Weights of a small GPT-style language model, trained from scratch on English Wikipedia: vocabulary 26802, 64.4M parameters.
MLP neurons of a small language model. Each row is named by its layer, matrix (down: output weights) and neuron, and shows model dimensions 0-169. Each number is 128 + 32 x the weight over its row's rms, rounded and kept within 0 to 255. Numbers have three digits each.
A block is one neuron, or neurons of one layer that tend to fire together. After each block is what it responds to, as a language model described it from the Wikipedia text at the highest values.

L3.down430:169125104076120091148120112157149104086155057120123122130137128112131134122075153076128078143125104170104110083146146103151090163105106127148140130087142146110105116142115120130107129148130092103124094074148103100161108158098075106142164084099126106154093162110138194143140140112113170108157116147146111102151108097150107164120134139135162173110092130164157099111084124129125132145130128113158037135130109149115129114101109052095142135049130154161119095106094090151130174158181143071158131135140128150149111141
L3.down796:141112201150127087110129157150163088062159163072182139162197119151082098135108129141167082110083078140108123120175131123118157074145111107114101131088123131164140146121105073130093084187180074119166161100115104153166100101134104141109127121134109160115134062125132090186108143048083123123173114160159090182133100135145118114134146141138114099123140197134149190114116139151110133142132123149130143156095140152160070168131141111091165127117056119119148147081113140123204138134072084132150084127156106145148082163
L3.down1778:125089152154138124111129160115122094120143077066107157165136137190160111113107127159162160194082165136169128103057124105145131121098097130140111029151141133113103186139130162086107090115087081131165134108149096125189132108161108092141134120107098113138116151105102164138158179102178079140107102166156091141123145129194147114169195093111128099054169058099146138126129162115167166112138116181174150112107088108157138132090087120108069106159099078164118107118127135146137124143125244162138158075120118138113125145
L3.down1896:148145104153099110183160143084086114075085180113059086176140097068152157108152097124152124158152129089124096135139117193126139158107127111149169097087113144202202117090074181149135146097099121125135169073103147077104159155155103128121135117156141122153158120142192095116172150157157133157167139163166125123103206130105124083127099109070157098131110132149147101116113119144140101123086112186074089108152085160148107127137139104040129148135168093091110098110107109103104123081112160163155103114138162088143136205
Responds to: Feminine -ina endings, family words. Final pieces of names ending in -ina/-na/-a (Slatina, Ewelina, Malaspina), plus biography words like wife, died, married, daughter.

L12.down123:114151108137171142085152173102107129128134148150183092072152158106108115155151158118107114123145162151073171108082125136163107127112195147108145139169111105092119145078144118085134129160144107180130112100133126099147126078134114164107113172179103165169204152155136135126160149086123112097157112134181094126143144045120129128187129147156130170126141134158068103179135166104137093089087078112152077082149111101081090106128135107135079131130090173176104132108115159115129132151106090103123098111127070152079102105
L12.down240:123057157096179121141180145190152107140077116193139183132088091156023165093122167153151142139123115087109103084079184143126175112115131150065128162091185177133105135141124136117131081210128071149096172142139111070089183133115074097087150119057152130117136158128106109122113182151163090166147156079100121115087144120090160130143094066106127156185115110093182107118151145127159113122110159203119157102139106111087130124104134136129151107156138113140146135118101128135138059144148098132106117128104174134111111095
L12.down598:101161128131140131146146050110130167140104103074133095150100108134090135100098110127138061113120144130136125161107164085116088096155144116188151156148077158128138145149104169152053136101131139105137129130101124111129160154096109159095125100121165106100049169063065163174117139111095126138132144121148129190093190120138112175129086171100152119113120160061159136140162167082142169183073121137105114128186152141151096096142123142159097182108112119151091109125126198132144000142144170150101151085153098129122135106
L12.down1114:111095133087122088089123108139141101170074111177160113115144056102071111105123122116128118136093150073126166164124146080183122051178170163125137161155146118136124063143115177089102122129087071090158153089172136178037100115194160075115150168046168137077093117181165123107141106153097101163202160131101178090152109107169150154127092100122112109135145089135105204201115127174100125144189125167102092128124125127150158160170074127148112126151112120066107151155149121155167180058136091113108156151129104098101096114
L12.down1452:154166143137112181134098143120099158076126139131097113131120123183086112127128163170126109129109125155141113184096159152098170117131165158115148105125049101154132167135097177063100054118107087189134069091126143156129117152141123129183153173154148142090120173134105129098082173101069119122209106137146039098167150135100086148151143112152150071116129197104135188143131138127086128117119043120075180105137088163112075091113123189148111152116133111096149143080143148099101049154107102069107144174172191082144131135
L12.down1457:100154131176119157165138097111154137085152065136133110162170136117158197081186136116169207146110049127142116131132145197074089112149129196114172134110131158100115102059099127114132124101116149121162158163133128067066170103152130185159088108129125074115119091159191149115087133067126104112135178135087163144128117171135165145116104149165123060112112113104079076124133176112132210104114106150209152138096136146119219132136084114089095145121141124154116112147142115132142090154011124113127095192170157193086092064
L12.down1699:160127162137141115079137063118135153113104094168126119112091095172105088108103094146111169155081101122110159143141143106084092118185182129112160123129098141167120089181103176121147139145150128138125127120141129117136140124119102108180145080075132085163107141149223185134165135118101141085170118159138147146099126149121134094159171119145088157154117102142151071093108143117150129189111060137187084163171178141088108114059105167090180096163094156107139103163155079174134153176131103130094075148166096131131129136
L12.down1743:160163166182140082098131112140095127115131255108162112110100127156179111154193133153116152097076111112128157107149116179147155109136125093163076131104102081170149137134104113156109138149119102147132122153089104141126066121122096148132105096108133137101091158137096142073130155132043178143159151157107164133141107126187072079114117142199171124159149120151120149173133175116134150071108138127136112087121124132131153095124159131164126151114142131162088140128128152082143080144104105143111046153146111137105152113
Responds to: Causative verb objects. Object nouns or pronouns right after causative verbs like make or keep, before a complement: make it easier, made the dugout hot, kept Vesa busy.

L3.down542:159097121144122110083187138102137128139172081129169132168115118127135092151138126201122124083153124127081178161117130173117067152136121127099111191090118119132167171115110104139130116092143106112121091127145105139106096137100103136130151061150099051053147098120109128127156112136125142143169119146128046133110130148097163117077094140149131154104120133128138128218146114145136117108126102182127103097156109206169200110117119161145099142158126071118106200177118057130102145152130068171092094139141104110151094081
L3.down625:117190109067078074091092226127158151112116119140081111131133069198087154104117165138110146111120125075180195107086156156128150137142076155179132110130104154152114138114093214136150154091090149168167133164137078130098116091125182139109097155146122090108099131095110148162123186084103074146093081149110122069127115101112132077129166144113171139134142097103120115141165151081083148131112148161144132149156121147144100103091144117116150142112153104164158105127121087054169114117100150108212143171084116124149153072
L3.down1501:170056118144062142147207187138132177122138107098145126153118145123120072142152198144162173157145115138176114133167079143169134114099091131163101162130110117075153129100108189117153125178101179124088153077134145116167184124065100106133131062148124102153110166088176128163149123090139130141151109081116174106100111146103154051116046143150138134105066086163124142135173169178095153101148113211183136065104106170127151102048137096111162126085084142188187146123125073115149133141151134140198099158108105180119157168
L3.down1551:141122165087112164144131115053096135084146143165145133126145058117146073163149154104123100140195085144123120152101109161119190123139129155079113097109123161173125108122099131088055154142124156147136061126118117138197135137148123130090098161159092103145132111192125118108118122044140156197116150115133153118143104121056156167227104113129042136169047143129080165125107122159149109103080093210139187142145133170174106147140179182148108169146169103093084129123152108067090138104122080149087113109124103097080157108
Responds to: Pronouns and existential there. Pronoun-like function words starting a clause or ending a phrase, mainly there (in there, there is) and it, he, them.

L12.down213:093097166089126161155146075130152129144129053109111139134133094101122090051174116140126118124115148094120168138089139163156173066105176185100129178134161139094132111138109154164133123136147102096124097068100127096176157089080126158141126156155146164083191087120123067114118100192117077159131185119128122177142176082095169084165163095110140133117146093113101156175067143102148149162116096151128175118191101146106157120156142138062149166119177146129082088163148073150146137091099122115134164108158121133089136110
L12.down378:101099087139085134179107135118121125131132216160137120127100114134057073126139064166131129155087160074147131150125123161084162081136164122106115138118146108154109120093133141145089120118106097124171079157086138147214176148105156207123090132141103134110122122092092134145149120141155052111090189114120109138170112020153124163090110135088151131079096141100085113077120122136071100203129134157091155099113031116082151069204096120198110161127178145117126104123106083138136144169164118121121111110065108113114146235
L12.down917:110100115126093069113123100071123131096187246132155100089219128074125148095127098187126130087112160212088112121095096126137152164076059099139152104142150148175120121168188092105086176070170131073141130124074125182111160131114085135147128116143070120140124119129131140089103130185125088157102125135112063081139118128087155103172110154163149120122137178128052156117095158162110133105113078119116083102122141083106133197193138104118183133190184118128150113135148117154149161182142115116109120153112093146096113230
L12.down1490:076118100141103186129143111119102107104132138118121144076133144123151126082134086150124114119082157162048043167153134139118123076167132124122157104136155085153097207106113080161139102100182151118114152152161101114184134123133085113112166158141081121150133097111174116124110104111130134105144156135101134119114183204143154073198141146122105157165089158095117079129119139138081115094117139118135112108162176111113109134120106182174130144131070142100148135146121099165130120184096083072129117180077135130152122139
L12.down1553:156106114133173139114080102142113142108128017103142101109101080163088135133162092180097158148140124138122097077158187090056151187117149087159137153070209096152107134156149141097149116129074143128160082134095099071184130127205124129187160127134095069121139103121170217199189161074095138152104128143127103168043173101107118176181137117184108138119140090105116063119144089104138135074143123133137147101090127128155159156170138120118177105096076129162156112113122124114138141086109130094112115113137124115115126107
L12.down1576:143089146156151129170112106119130124183139078146154105151152162174109149129138096135113137188071127130148071141137096107141122047100112073173126154094153118122128127142094097108160121138112076122117118133099109059153137135140123151106097197088111171119107112118126163137180202128142135153155130113116141156161112176165087142111116068152146164164051097163120131071137128146108154145069143087084128083150159161136148082118158094152096153188079129137067182144174193096136196171145165126163060090093126194149076203
L12.down1810:173131095110161131164166110126102083137196168127131123138148141078128097097134180153110071147127093159130136135094101126076155105138122081072116182113151143172078125093097094136115105115087140120153132157061141151169115128096142141125095116055159135113114108128151133096118129151174087159133203193139146149112103139198132143136124115145097143104191138112067109209104167120124123149192135129168174103110156137115122093170095161110082163228115090064146079128100116140182119107165108171127151149130194176123098176
L12.down1970:161105075163164117095129115149115150087179000177097153159130124132153128183112070116152171101079113093138130098153120133105078145148092073167106128129149126120097154171148177164123150135133121088124127122136155103130116135103182145161122184136052101170052082120155141152186153108099092143148120160110135143146144133127115121139146097141126161095077139159068131108075167139076114097132167108125106137101122105137118143101116060148126088194084168102096134095108160130163087114118146097125097100092108160151076084
Responds to: Year-initial digit. Fires on the first digit of a multi-digit number, mostly the 2 that starts a 2000s year (2014, 2011, 2000), after a space or parenthesis.

L4.down12:161090130133166113117097126106161195147083070092114150150105103083085141114153159070134109154137133095123082166095199144179114117164083115131128090128102157138105129118116148196185141135124069072194150071099174100087117160123112180142083121086176110138118143194133170123118114143100158157137152086113142092174114111137098142100064138093113138142078107108130131124097113130109114170105176098148187117118083145073122159182135080085189108166152193101099141146124151137157117091089083166123165107067216158096157139
L4.down154:129140120078135158128097106080113134180085113076127118144092142123140078061136133060103040188079139075193083169082093077134128095128137108094082119104106179163133146124049114150161124175167073084165147141159125101126129107135172133132156163128119129078110102159131149155064173116057187089136125153089103124082151130115146155149073109155133217121129099051167177122137104115179121124140134104134152132117048137097131190121155165098099129177131186139098132172163091166125104164138182211143121122100152143047160138
Responds to: Word-initial H in names. A capital H starting a name part, mostly after a hyphen or space, as in Pearl Harbor-Hickam, al-Hassan, Ching-Hsien, Lonberg-Holm. Weaker hits are other proper-name pieces (Virginia, Charlotte, Johannesburg) and "is" after "there".

L12.down630:107114160157116124096106119145123136109175230130069125114118125120102159108126191134124083120125136124153080101143100143193150089117092097105092176151138098146132065026123108173169122120184123153191067161111158110074127111159107054113126143122139175150131131087134129107171186056161091166084173086160111099102128141081166112120088127155205127172140120137114129093160078127132164111149109103172134192159108118092150131132133114159144107160167136055113088170092077122150133116139118125151114101119134097149084093
L12.down874:055173166097155079114120114129121075065151107097110102142150170149133084130117183175159084073107078115155143123093139139097118106129139122115143178132117114135136135067089148141118112097179158125110166111072158102089152099143133064117097142132066137187140107079075099190150140169089129093183131165123095055057141194108193062139156181190206170121168147170106120150108147103148116133129164125062138142146118134137154162158114130106146187149088147107106095120104088167154146127147096113183169128161161089120142119
L12.down1026:110165138144147166131151169116086125101122124152129066125166136104131158072172170088204143123128100074148134166171212117137118072125085135146164165113127125134178100127153115106116164190169099141138141160157102126118184101140144120123072125168138139151056140123184143106105105072090122112113120102102131085129131129061146175208196120183089085166096120138131135056157115109120171132120128120183108105127114157187121142089060174116178113132138204156161178120095166164107105118056125153107095123188163183171190129
L12.down1252:143147125099105116170126119133068078116116217152170130128131118083192132166128146155113156163132168112053187122167141090152141125103087136098174136138136091170191112104163119089152156151112153144114091161080169056113125153137104188132169134127100102149106100150163095154097144140114117133128094138152114143128128133132107169097119116091157173126116182089150169163132139112100120083111131145160144122115107156047151156117135133176111135121146073100160163170128177071099142137117122165151111106133119125163118188
L12.down1809:170114159127122080121115058117124167129130171124200052152075121134049117133093130164112141162147059104144114131151203166100151167110119133138140048193191086112118106192115134164126114105148110086157116127098116146139172162093195126121081129177053134091136114111129086140082146083110131114116159149136116126137086093095079091091151162194072182159131128107146115144161120151118154130140141110080181124114125178093143143160074191125114136171143182098097114118126111162103127155045148092166087119089105146146182082
L12.down1907:093157081189149115150113114191140190152148082175111115102151107103192089094107113130165144115118173084089134078194110106115142175112137121086135166016078145127067188143146116092128185130071115139154122092107136111109145177112142207135159176147135125128135153153111067102133159138036149148146090165103099131185117113107165103189122202116159166165136160112172132097121133085155154143130097122099159117099068138077157134168151132110123132089157133131180143182099182164157077128162123105166166142144119135173163148
L12.down1958:099112104159197115152150120094070155097191110109113168118132161095060155102108084102127115139128152136135083102151037121151145141116146092128140146110134120134132152144147095140107105119148159090136154146104147127054164154088152104103197145118143172069126153071130124175104145183126116102123147105098121088205135112116116162090075150113174123113113152156089128063122151182140124151133119053106140175189133082122158135113122158131110071087057104077101134129121088112133125159065145122091200128205145153178106171
L12.down2004:146169113127132078100142140078131164087161184161124078136167120178139086117079144196128141193113143144160117096211148147127141100148114082080116135132167164124138166164136167156090172142107127145142153122140154143094140176120146158070152188077156090147140128049102153133138080138120129144196127128119115118086181153109119082126138157106143130175127130129144093144109107176112166134079154121091133091091105120162141117170140102147165129155100106185070095121163183118209222092151105118160156129125111145137155120
Responds to: Place-name endings. Final word pieces that complete a multi-token place name (city, region, forest), often after "in" and before a comma, e.g. Johannes-burg, Takam-atsu, Tel Aviv.

L4.down514:104105170140119131141149121150119146111124082112151125148127131116130161112133143118119109139130152139139156129129146169079156091131155125136131142130126141121153092161086122171119138184140149088153132105113155078136165183102087183118140164088131099110115126146152141091146068128102092150079149178149158165171095134107106070161090117188111129093138129155107128131064116098163108122072144108161158127134117157116187102107145108075075104089136111116105124117153069195097218127162123129125147112081120137159102171
L4.down1039:131138124117114188142199068120117095102099035148149130091117149125114114137095153131084100159127170109137138139086075178085105139144077115153100167133109070141149061194133136171138151144131113128162143090120090106084105158109126078122125105085164094162100139124130147143083153154156176199062176145232120141088123160079162127156085134158156130133115107125126116141110107164096093106189126157100068148192124125123154108133138162071108123122186170115098149143138095198089134156193088124108113156115133111077162144
Responds to: Word-initial letter fragments. Short letter or syllable tokens, often 'a', 'A', 'e', 'B', 'Ba', 'Be', that open or split rare names, abbreviations and table headers, e.g. 'Ba' in Baix Camp, 'A' in AST, 'e' in e.g.

L12.down398:184159113074196157148149138116121124088113145176119165130097125088114067142099146184139130079144147171125151073196145100148092113118157122129142145080072178169120137055143048175072071132125156130129161089143073144127094112152095116173098140110140141137148158094171127057148125108110159127070192153084174165114054123141136087137197155127087146123145111191134096119130078145130114144142157130077183150116153116138131097087147092161196128162075152113189185107161157154087141135177114096071147171106131150115112163
L12.down580:117155127154078094111148121129135155104185023124169103184135142095076136130182140085146126170121103112078097139146123147159182131072094144106123125130128132126139105116080114149129160196149157166115143128135101123081149120156112107097134127155129136142088106081127179162118092153107090133147154110105131146132232182129081099132103171083128106095182103195102090145108117118111169212145167131088126070118122136165111189135135150172085126121092148157177104137105095068192182140188123161128101125128137121155078111
L12.down911:105141092108145172094189134109137093160213052142218119124137160127159118064157054111088081104156177152213121136139115150138193149074095136075130139132085086131130081136169114170108114124143118150132065151143140187114147097124106158087130142130123075133161160120123153102194168093073106121081164147163162136124140113166109138127111122179160103163139160111110104114103126128135186148135136114107172137119174120139133154126123124147088159191133140100163121175094118171160107108171140212088119055105145115171096195
L12.down929:113081139154143157121092123123163111142162243153103114101097170142163099140149126139154137099188097160094146102150140177113207130141085155165134153127125093176129169156146112085154164161124124131120145066109180152152098125157139135099085102142125140119134117119124164129081128164081099138179163132077158134097108131171159154081163103097115123128158139148097114084165139124123163140100124140083120094168097121099115161108142145151139161146105093133087097021097118174139249152096082145101158137136138134075105108
L12.down1081:182164130133153165127112123130131136122146208126170198094114110115135080165103129133116142094137119145152168107197124071118139157167130126158127151176113157098099108055125059135151119150147141107173126115123192103162073173121176129134097131146103164112122154073071122106143088098150163169113148099126102142082154114154130090122128156089142149104117076166163086170038080084167179125121074148107089138107146149149119105101114108164184116149100148096165143105163074119135205146139123126148157094185134125053077132
L12.down1326:122154118134093088110159112104177151087134104190093094130152141163171088077120083105123161211101137136178132144200098175100120156129097114102097140136125033107111099122129134142134181126148116160112141052100104130142180090044101133149165146155215071148118116163105087121157195102150162119107163136155143137164114125120148136104214156097131109154170155140170125112149104121208079122148158112124157100169156127159161124088143128128138090116035096175118138142118137088148089133150132088109162134143149059080170094
L12.down1455:081138142153135064098133098153154079069141175137156170105171151131111163069123157190157094090152135168069124136126122122125062142094161154163155140043072123170140075109126091105099098148171192129147095137134159096116097109123166127134079122081113113129137138099122080196091091129107164173136112167118182060110135159148101119152133102171125151129110127160107076134104140144135112159137095161149098095168164119096117089150119123149189165186102149180108094118114129086138230187103129130155107138147201013124152102
L12.down1776:082162144124171145170150133090136107059127138072149132104103142108144161048143230168119098121160155147139154095133130076174155158135115125158148178114119138129139155054111177129108105148091147149182134109133159183196125137154100135135108085144105168129104149140131110152144074105141121148086143157075125170132153073129117072137160134083109111103126136106100000161100130135127178154103145138103136108157119112104155157065107085140119151114153141175169079135137133109135084106122115105140147102053171083136095168
Responds to: Foreign name fragments. Word pieces inside non-English personal names, mostly East Asian romanized given names in sports tables and biographies, e.g. Sang(jun), Chen Hs(uan), Peng Z(hen).

L12.down148:165089105147095174133168131109148117105145117122113103152129082133139095165130152131109133095153169147158112151110147151173149140112149100115100138101125183155110106109096163080120086129167124109102088140150147154082108132153116074121131147123102142121111170103181132102161132091106141185126098189015140132122123181175176096108066099151157096141095128138188129188146158148147055156077179140080072131139136073105136109172150097135176111129152107142120123174090170180045109123165131146168123103131203136133093100
L12.down385:087151149115155174070169106064145146085145082085107165121116184054146158131166157160101112095160092114137136155140082135166069199144089145120177144145138136159112145124118160128121130217106074125133093141123152164156138113122120120082173193155142121140171069150130170105068133172087140135138114132096128181144075153143170094147130105143120164081100141158152135125199122137138077123087072166134125179091189109162112165132118114034094171140044093101132136067138091122068137114141139123171150119137150085111070144
L12.down654:129170127074136131106057118164116145145164185079184134157121119120144138124204122128141170137111116136143118101164148078122135131121125166147100122060158085178148077141084132117132193139123095107166197130128134096133146168106107184113143162114105165130132101146135160036136119113178144206067148078129169133129174120103059106183158161151117112126104086161133120100104107094138159102075105140191129086087079116068159128176127141155090106144104090164090135173055112122106121129150070162122169090121128200164108168
L12.down799:106102132152131119141116120112112126148127078078187192118149143145102146148151130185107104149116154105160151107153131110093140143124165152176085099095144087022133147208103149104116129118136040106159134146085124115118111188114153123086123138151144116159102107120122156142137093201197089107072126122139175140127163119085136117128123155161106122167095069140084105120152146070127077079098120139132115158164138134082143080212121143171106120051098053151111106124115148090136255156143141152150125107139181170138135103
L12.down846:119108168081182080120134114161109118132123095111155176116078168118145138128102185101163142120168073085172088085142075097104131178181139143136189114059154116066117077200119129065153123201128071163115130129126102130174085134134131135114124111124210154112122153113091151142135097118076134110124142158069086125100144130141113144149127103075151111142110084107118113114062175112071099123145120102071132076085128193205157109142152152194123148162127131166124159054139129120152185122135070163110159104085095108171147145
L12.down1343:141125243093152177104166103137201146091175173138155160112143106146196139102138116098135145109101153085181139174139128151064071128150145194160157096120123156147137098140109137091081148167107156134134146074118107122112065103127198103121082127151119101085155113089101103092051095121136105107078106140138167148072137099143159091154152144115098109096119099119084084121123123105088129089087109111092091143075098231101142140153148182081180047140113144140169133113129093122141191170129103115151076166122202120091119083
L12.down2035:111114163099127116140151122146099162061112181145109171073106182155114163069136131147094197086149135130149141125126108090184138124097059185096096108122070233127163091131111177064138088105189139105120105112133148174118179110119172109137101166074135141155173096181084087097177094076137073160101148075133121110154087167114187120144144173162138162088159166152061176075108126093138113049127136131089147085141125170172114126126119088149090093129126152108149109124100095170094163154160086135078152095092105141060145048
L12.down2041:158115132137099159170146116098086132151113181088129161125169152120157144115143152077030140150157152179145096122207094154112094094162109108142087174132097110160088143109109118090105145145088000140102124138076124117175139118108095105064118164119107188116136145143140181161129141152096125125108104110052134109190150115104100124154183144100054090120115115149099141150109137194091084168119185098111140127138126149153123115104074097181165088100112157108139112176079136103121140103156086115107122159154206126148115144
Responds to: Given-name word pieces. Pieces of personal first names, often the ending after a split such as Brig-itte, Nad-ine, Ré-mi, mostly in tables and cast or roster lists.

L3.down289:113168050138183093131154134092137127161109182116132143138122108122157132177115168089117063086134107125128092136153138168147145136107143117078145117062165111100191189127063156113124210156091185133150066144130182108145109139109161095159152098150154123122198152158113146113137103158080134113116080093110110128089139216141139131163136178116109104203168108108167099135149089126132132097138137133128104121192137174162121163071155149160117135138148176138065158143101128144088158188152140093129107094089133070131182121
L3.down539:113144126108128145117156147159072129120160114185132124138151117123072122178081164084091140093036106109168138132150149142145109161162126139130116103116159097161137139089088199090158180137114186066135116170135134147132157118164132124174145152172103148144141106150117164135084134159132157122040066106109068128127125238165107122129193151106160105119111167151121134100129153148083107132125091169084123073179080174089174117118187135118148134130082119161114125134119093115101170098079129133091132066123094106161144082
L3.down738:109112107147103128184196093074177124093125094169111143112089060142106163160120156134136104132152085111160181112188135140125119115112107104063093152109108168114129141176172126036176099104091123164124174066145153156162102128128095206144116128195163117120179149134104055116146117141133091148135145156168101165065120132187113108123180131124091125133087129068145108140131184118128112099159126109107114168139154171170102149203104152133119106188043110140122149140132106148123095119100096111127144158138216147163113120
L3.down822:090147112117131171179130133096151122076139084137110120083140113134124104121102164138146169051093168063064105073150137154168166148152068103134101117114084078138137139156129109210107139163140128186113142146155154120166095134078112127107122150131121105119149113157114110126079135145099168144116142097117151172124114157136123120162113153134128080023103092107165136197042127114138181127148156149128067076173147142098143123148084109088157115146112084117087141138133143115127104093061163111190145113127143111158131184
Responds to: Chinese syllables and -ing. Word-final nasal pieces in romanized Chinese names (Zeng, Deng, Wang, Beijing, Chengchi) and English -ing endings (reasoning, rafting); sometimes died/killed.

L3.down621:133097054100120082137131141140119117125189081125121096104117106127148133159053158050106153045109145072125130072147173118184115097108063095138170094068132089129178134077135133163152128095171094142099102158068170181052104185111153145124105145120073136200133065056111158096157137176169140117155157155157100125122144057162134109103153150156107135143095129146137114190097112126172069112143144023165110123155140147086136099121167121154133123116133102113157131147099084116148096141106162128144136126128046104125118124
L3.down1086:094149110142043172098152139098182107069156069117149134024113069157132131163180140161130153129147133124115141136171160168174131137131146092116168119126172086100147169117161184110082154048149099150127079100116133091090148119196067121148142099092102117182138109162128141105058095143145134106101143195130106099088120124117168090172083135122107103086083121097134139112153126111157091153161120117101101095102104125118158110164095100197119083178150122125136130121057142120129119144128068107138133078098060146050128139
L3.down1117:182164103131089126118119111134088133043137111112086090112144138115127096112126155155159136162155156153135146095132147119174098170131124127116173118104117062141146131116169166112134180169179048120171127132117144149065154142131097115132180166070128119152167110129094191122152163146132112065135137126119124088091132133071158109123087129203142135134127082146158116155123078142120132075163108172138175146128120167078141169145187082199090107135147188058099103127139113098109158149158064136118115153122060121114163106
L3.down1792:144128130134138128224101121089146147124171092114115103139124109081087100039176153122088089098141162131115167175097160064176103130118082095108093140158127142144088148130222068104136094156172118115182129049127139087089130125104105134152145098154113122166122121063119143181165095108141113147166139176102104078057115121125140158135116151117133183146139137091217085139118116108163069104148123149150141177128121155096135068110166102142092092144123144125126134112110143097093142107102126045135151046143109123093104159
Responds to: Place name tokens. Names of cities, states, countries and regions, often after in, of, a comma or New/Los, such as York, Boston, Munich.

L4.down1591:104072124113048146072111139034171106115098226142084183096142109137140140137138145125121143060155147105138181137142112109152151122157175153117142111101164105116127161173123147128126188113140049102075126153068166155157141131097116162078084133117133109163148145124086167115187100082141141134116099098120159123128080168119151174161101165143076135128132150160107156153100083095163126087112112120107136138154139118097085192113146157148124163071131134103150149112127178055132175094169147112132070162129079131109089051
L4.down1970:134079180113076112090149132095152149139069125142115156087156136166163104137177147158136084116124116143139163114111145109127156148109146133166138053011138106138131172130195127094169202103163023101093082142111093123175126102110086123087119140136103137103080127152124137121139125165146128073083147070142103124091086127106156198142065108116063113159116113179155158115121124097149132118123116107151150093172099152142156161228117133187077127105136098109095079135113147130145193115133161129133110155108099109101061072
Responds to: First names in lists. Person first names or name-start pieces that open a full name in lists, tables and cast credits, such as John, Mark, Kevin.

L4.down989:092176141112093111154113088114123111182127134085152100128113150139146120124152137106173133102187143127119163120131159111120180175112141180144175129107122112078136128147118185165140108152166089139154127155141149161123121138129092094212119163100112127169100194154138134204128131119125098101131152074157110106120127101093099140133148159118087029139126112080151111152087122135149140146138106142111121076151168168147123116106020118161125132111061094091126102124202111131112096085146120162114194161089136140110092109
L4.down1470:084163077169137118173119129117173127085122112090111108089082053112113105165123168039141169136147071117117149134122153117127160087156167137141114146100136138132077148109124114142135075143161092136084125157120138164150145102148112143140098124146110133107091154141075096139181165147161162147123168142151176078166162121144140103098173097172108120111165132137056131154168084144176162195112168161125134120172108111121111090094071127101131118155155153101105081151199090110094106115193120114118123112110143172124100135
Responds to: Abstract thematic nouns. Common abstract or elemental nouns, usually right after "the", "our", "World" or an adjective, such as life, War, hope, power, light, fire, plus "the" just after an opening quote.